Part of a small language model's weights: 320M tokens.
MLP neurons of a small language model. Each row is named by its layer, matrix (gate and up: input weights; down: output weights) and neuron, and shows model dimensions 256-351. Each number is 128 + 24 x the weight over its row's rms, rounded and kept within 0 to 255. Numbers have three digits each. A neuron's up and down rows have the sign that makes its largest values positive.
Before each neuron's rows, "fires on" lists the tokens most often at its 100 highest values on Wikipedia text that the model never trained on. A number after a token or word is its count.

fires on: " |" 36, "1" 21, " the" 17, "'" 8
L5.gate751:105127153140128169154098105145123116115135130121102150104133151121101096126129175173099128174162074111164142121167146164138116123129109101151133126131147121107105119093100135148140132140132117108164096133165145175141122137127127082131109174125118162142145149117122099114140163148136143110
L5.up751:094152121095130169123126109138106104120123112137130159161160144178137116145113158116057118108104146105140122159135090129153155112141102098122148157137131109095146117071112175136131109128114098141144093128105147125112097151134097072144117140106154087117137142162130129133175166149125161097
L5.down751:156146114042127130105135149116144120193126113114127160165077152120136172133117119084109140094083148162125135128094126148150140094099132132142164126106120133156172095111147112087088106155151143158101158121118127127101142117125108073154107082111115102120139159122104149132151083130119125119

fires on: " (" 31, " " 29, " ." 8, "1" 8, "." 8
L10.gate313:090111098136143137175149127102143137160157126155163111113125124141149115127174148126141129096087096117143138128137081121156105118117150135101082065139133142173079107096111096104130130122135076153142107145140167104144173099137135118149179129116120152129115177115162142099162096126135141110
L10.up313:135159132134120145178093112131126094114164138165100143113130095074155126146125155135107092155120095125155133108151149135135153108186129152146128137152142141076122105170112138099127125127124133131111103105122144155105142104091131153108147136147126089160147133113137097101147119131103098155
L10.down313:171134133136147102129137146123131155176171105120157126136148070147132116116133138119108109134142102122151145137153123109127139104112140105120041127138160115149122100116136149121152121131142103132150168127129105117148138151136127108167170130100123133074130127143117149123145146144131162106

fires on: "–" 38, " " 29, " of" 14
L9.gate393:137101136144122145109134114156108178110110077101099121143082162113141134157124129129112092127146121114114152135147119110135132136166098108151168159142163073140118117118138096141128097153125097115139121125130144154130151104124133157076135105118112154110077164141110144132107113112187140140
L9.up393:090130135134167120130139128139117159170142109155104121087145108159155110148158136108125129140163141138180067163138098124122130125104135135143119141152144164144128156140142153131131162103110127134132129149130167096139110130108092107154138102147095094115107122131151106141101121152107122126
L9.down393:110122147145160090130138140129107190138126143154102156126124213115149174125135138125146137141148137097107098121108116102102133132114173154112142118141113121136089152119116130169144105123112109101127119125135123131123105141160117147151137112175091166122125108142151162128129086111146112166

fires on: "0" 25, "2" 19, "-" 10, " " 10, "1" 5, "7" 5
L9.gate239:104100129137166131172131122151097159127120118077095109155097141119104106162129118127111116142141105143159112126084113134150133147167122116167097141159151107103147132132144082143157098105104161104142167153166124168087114096175128101138128115124108114108114136081114137144125113121120134149
L9.up239:087094143151143162109115129113106116125103106114138149113111154126139133123154087123104131144136157119117123134134093163108153104105127126149115083087102100113096145171152120116142164128106145160109091110100110137113149133124091126129112104099098117135093117130142128101138151085100133181
L9.down239:055104131152081120135122112159136132121132136047131175152090145076070145151099153140140168123131137110146103095141111132128139124134176141150140141112088133153093135130098126160183117113134151099129181082146129137123096115180132119136114123102121101099114126142102124138116127140154130106

fires on: " was" 43, " were" 14, " be" 7, " is" 6
L9.gate643:151172148154121126140126138099149147124175112150133107116130123151162146136158115139139121153126138141066129099123146161127098138143110075118089148142140121135099091146119152031114111148117124099113106109114130138106162112163076130122189139119151127153126097126163146099122106111122147145
L9.up643:133133164154160157144135130161133171134120180120136140096130122130104136134142096124165157119139113108147104116138095103085152143123171093136110128139168093144124119167115160137157098123072130132090167142113122166105153120152094144122134140148114149156114172080136162154135130099179130094
L9.down643:101098131145128113110106082086145101099143127152108156100143117147123157109148122121159138127150157117076113123076105125124170112123114105101098135121154057162147131134102208173118123128117148136087173119147086121148143113132142155108118143131123137109127152121118068133152143151146104156

fires on: " she" 12, " is" 11, " he" 11, " was" 8, " who" 7, " are" 5
L7.gate54:105126119181152104110082119144133134133156124098113090120146146143133111141156117186136123157124105100168067089145136135136165120113132129149091141121101143124089082156124134101117116113134104090076130142108157142114129102130110102123121125109157137133133127129112154122117099133130115139
L7.up54:146103105138136156137168134146099178145122124131142180134161155127118072143129106117093141147108119117157124129098155154135148094111122137131144139132173130127154132142121135142143066171144108103142171155145156124115174169126119101119108144097144161150166130143102129135143116114157094131
L7.down54:107127139100130123139143090120130154132130113115144106147117137174095161134159152109127139126119108161087098118119104098099140126137112109094114100128114130122170110185082161137120092130135114170108136084100140124087106070140144144164131148114137127153156110135130100107137149102156144137

fires on: "\n" 36, "===" 14, " of" 6
L9.gate212:133143122079123147121098157110126118101197122140149128160106115123123117136133109121144102138119157111116136132143128126140129114134087126154123160089109097145113115132116126101093109083117092097112155130116120158126175147136148129113134106130116166084079170128165172139165083141105129142
L9.up212:132075094182151122122116130077128127142144117074133093140140107130138109139162147109134122138087160138155091153102124145117111138163142133128109116119117145116096117123162123103129174087130129068141124104151120146115141117103148101144097166108127106105117095150191131139094137161164158112
L9.down212:158093087122160170119152087117134167129122109154116136124118160158120126157107091113133102118121159113095128123119128117115146153122104092100133113124132131161125095151116134138122157112131138137128123126098114149122116143150116165121168167139106083096123139156138120116154107121094101111

fires on: "1" 21, " to" 20, " =\n\n" 10, " by" 8, " in" 8, "2" 7
L9.gate295:174163100079136116146111108098114142123092127141123085135095127138143128121122131152136096165107129090094125122111115128147113121157095123138138126140167113140132126094076117100137166135146164105121084122108156102097125083092131098101130157131092106134177114144139156112111104104120142155
L9.up295:111117156114120161166162100119111129133105169138098135166119132124137129080111113161110141121119125122133102122148099108153091153152155121160139107164119141151132159128114147132152135117145074136112170087170143083147155087105147154159135119162126145145133106142144142151171146134148137135
L9.down295:126121133156170137102111130107114100172117104163102094130144139118128186141150129089141147134096106146146160143154154159068130117145116140162156116085102097153092126161107111133098156097137128123152101114135114126103100175123102114118118155098141135123107137130136124079124150130140107110

fires on: "0" 70, "1" 14, "2" 5
L10.gate206:145120117148160105158127132107118129142120131116109097100114094129128076165128151150188136153134128144099094096119147114105128145145106097137104140124140088130105144117135117138081164156147144110122167101105133144126151114117124112081080125116142152152119086116103090158152120149091116087
L10.up206:115101155106087115134127123162141130138117132147137120141134116150150131133132126111114122122116125128163144117140111111142101081108116102137115136096128139111146180109142114149145116140134099119124102118137145114107107111122131065179171103061160119130157094140126149159142133160164170088
L10.down206:139101129136083127133171119154087142178113124139107168193060118134133134166147153124168120138124123125105161163122113103109144119123114146162183114112176140132103115124141144080124087139144126119157127151132119175142113176122115102071136137153160129134119126106147127158147164160137102135

fires on: " " 56, "2" 20, " (" 13, "1" 5
L9.gate158:115129106153119111127189144116110113146127123158173126108134097151147114123103141150095132079154113116142110128151125097136111097139120074165114135145127143139126135121139112149149125124119124128120105149152123113109126106137125086122138170138184144113163147113173116123129097147145123131
L9.up158:110149126114125123134117070113167084103098135102087112147129086108177190108132130090091085127119113129120140120114110094126113119163137164129113136127115113107099093097108124126103088164126114101112108110138111096150169158097130149119125146092141150150103136142156125156117137099107138174
L9.down158:114145096141110160104190145104135158175127145150131117097147122107109102128129149188128170082154134138105155161141102131149097083103150147120121132156123117106112160150125138166134087099143151125116166133137136135135120114119123118123158111138117124149141135162159103112129131119129184143

fires on: " (" 28, ")" 23, "9" 10, " to" 6, " " 6, ")," 5
L8.gate276:091160087114131117127113153126126154140138084156181096102104126161134135107158113096140132146115150125111118097151182162147136115168097134121124151142128142163086141123106126070144151116118108114139133123129130110099129147112111112108106177127113099118139143144127180125117116097155137084
L8.up276:143157147159179110161122125156122123143148149151147111107089148116156116140132153151163116122136121168143140105146150098124123146073150105156094133141102160100124116102123179160150125138096168123172109156131126107140155151105143134171149127129133091133107142133150101111179169156113140110
L8.down276:147130130194092119124125125127137147144120151112155152091152107118180144137129091126129187112135072127121148137146096154132154130156119126103092146130101130134116139134150166109145104113109095142126170117152119122134117132132153109158157146130154128125141157187106096108154154121125102122

fires on: "s" 29, "'s" 12, "9" 9, " series" 7, "1" 7, " north" 6
L7.gate11:109133135091111116122106132149115113118106107103125113066121141169208135106103113174138160169098174113161118140132104091089140125167159139080117090111148142166090126152091090112089135160129152155161112086165111108122158110115147135122109081102118129101094060130122106137108141095131115135
L7.up11:107135110110109092119096153122176127103155073140106119147124149116105121116125161123149166128060148166182089108135140128163113119124140090102154111099136152123132164113131097122125131068126175133122121108117114128161101136127124135134118138124162181125133126096115133129168124153154144101
L7.down11:123130141120103131118130141147130112156117121115131121158124110151163157143089146129157073115084144139105127140123134099119117154152118132113166145145087070125128099138132089140103087130129147140141135133151098156174141154099119138106131112149116097119136115152105143160136135155163122158

fires on: " was" 20, "1" 20, "2" 15, " first" 8, " a" 6, " F" 6
L9.gate385:095097130139126107143075117130138140118139112119122077146122124095171162109162133121155096151170142093140139093114110116121146112142151117113069138170112168173131168161116130161115163121166101123128101106145108153140130134125130119156144108120141128115127105126148114134099141147110154168
L9.up385:132133148159132133112109129139142164137124131098171164147175123098155117044131144178122122153130111128095109108154124159142161145098168101100114122151128109134119114172074164123142143138140100114158152116178151133176113110167164155174151112138126141136155090135161138158115065155137144119
L9.down385:120113110102168121135076140169097104175111134144149130159167125161108172125125106124076141108147134144144115094113121135131135110099129112135124132080116139139106140161111143099109177120169153146147136104140125128122097129136148172157122137113122149131171104152155116126140092147102116158

fires on: "2" 20, "0" 20, "1" 14, "9" 12, "7" 7
L10.gate422:109132098146108139139115146134147119152169094117141119140159127155085096150124124108124078100136127137101108157140102141143113113110109149119113161179184126149088102100101154153080163088105123123136080117165125149147099151143123097119169120118081155122165111111110109132125143146120144147
L10.up422:144109156066117123137116110107074161128082125143126157145174093159082171123135166140097103135128116109096132131139134117154155123169145114128112133165129139147129130103154146144158088135148118170125124166144161126152142109109119148115170100157146121100143135135099179161136126114107132102
L10.down422:111105144141163145135083086132123128152170109130128145130157137160116164109136101143134123107151149143160145126195134161107123127132144128157133155153114111163150128152128107124079177101127128127137111114168128142098132108137094116157147126108110141127129102107159114117122102138144123176

fires on: " in" 49, "2" 7, "," 6, " during" 5, " of" 4
L8.gate619:113129135152153138156110111149125174129120115165075148095093116139136125177158123133116142144100122089121126103131115128153096168156141110133131134120124120142137089109155125126102143153119117122108111147097137165115182119111131124109103132132151150154080121123144156138140088163109149099
L8.up619:125151107122146117129147127155135103133153170165118131072112159128141113152177175121156122136127125128134150159118127105147116148126078144154126161120108160123170148106153129117155149080087140142132141112081129175160109134116141127122101097120086146126116132075132131129091110146134173166
L8.down619:140173106149113124155141141161155124146101150098166137097126148137130093114117190160188109155120134108105082085083132102145114116135105117127093129098117148169147176111131105133162157109182108143112129090099114144160141131104189142091101181150157107132143132136136093146124115098120124146

fires on: "s" 30, " in" 19, "th" 9, " (" 7, "0" 7
L8.gate486:097161162140103136129144118117112140170128103077117124105142120123146118147142154121149152127108141104144103098140130152155093156127128109133140122149135152109133141110119127113107165103116141142154115089104138127106178102095131138099112118110129145141061098094096164154134136094130114093
L8.up486:082106112138128159140123142155076095135135108099150128164159138102143116149140147169084104111114095135134146124148115136137122119099172137131119118101168152105127090178121129099158155153110129162162136137088112120125139106178103097131151119086118118121099153134129148134121113172148159087
L8.down486:165142125104114124105097112136134121133098158136129135160093103138091089150121176061141131137100122098152132105123192131105144164082126111124139098113090139176151118108126140117066090106098117158133188141140152134109133119141114155114154150146154141169073111102133103117102115105129166080

fires on: " " 80, "9" 7, " |" 4
L9.gate748:107156120123141117132116097113108157104098127147127117138077130172136142118137110128125128114132076117127133155152148145143159105138140135149109114148134149125112144170144119152100121148154145099135150113135160136074132133070185123071107095121138132125103093114166120148099092118126147140
L9.up748:137118143172138109121106114120159162170146124129161159123095128122178157154133139147116093105138123105109060093091078132126141144114090122144090150148144165097117146128122153121123149158166145111099164102130127126121131116129122148129138060149131140118133106122153136127134111165159136116
L9.down748:127111135130111052114161155147125131129126131114086161114120146100086112102147121123142148129151144114105106115105183146125119127120155126109129072137136136093157154154149141116136135112111149126188123142137119163125141151099101127114112122150096112104133142140103066130131122135169090113

fires on: " or" 27, " to" 26, " by" 8, "0" 7, "as" 5
L5.gate606:170166133126174131184128128125104102109143174127129119142130131089153111127138153165174149119177101134118104139140152154101153147153115166176089133093141135102166120138119145098144116133131153092080126117094161148116130119118165118099136113123116136134097135086135098100116130105091078074
L5.up606:140102104102137164115148143178124093069103141131149095125108130139117154135132131121133155121157135125119109143149151135151142083154122139168120163095156149127127126169126134120174123111113170089162171131133101118092133141126118091137123122123119083154141092110108123157151145177148096135
L5.down606:105078103139102133134174144107143138139106120106084129132184117148111109143126101084120110147144153127129145136125103114150127115118112105128139114098094141155130114178128124130132142091118158139153113149100105100113086114103097115134112123129118151136101119150131157169147069130182121163

fires on: " " 27, "2" 20, "1" 15, "9" 8, "8" 6
L10.gate647:094127112141111151140110130131149133123119122136089109145138142112123112127106150139101153126129117115145136100141105150160133131097046143124111146123146111123140154119113149138145124160161148138143156113158153122146110096125131092141156144115140132152124129118167147112135097102107133128
L10.up647:145155134091167116140104157152110094162087122136123121136162125146091095083110132123099139114102142134120170105118090124109117148138170147148082132137107086139180112133129155158108131121140136189109143110157132107157121142130146171159123146105140127093090126159122106167098120150128158136
L10.down647:123132179138155143078113095103119147113100130100092129114148146080139131107123126155140124117132131134090105097154188133103096147139104134131178137123124138127139115123102153077139181079130169124119128122167182161111110115134075133104137137151106131164150118087145144122162117134118130180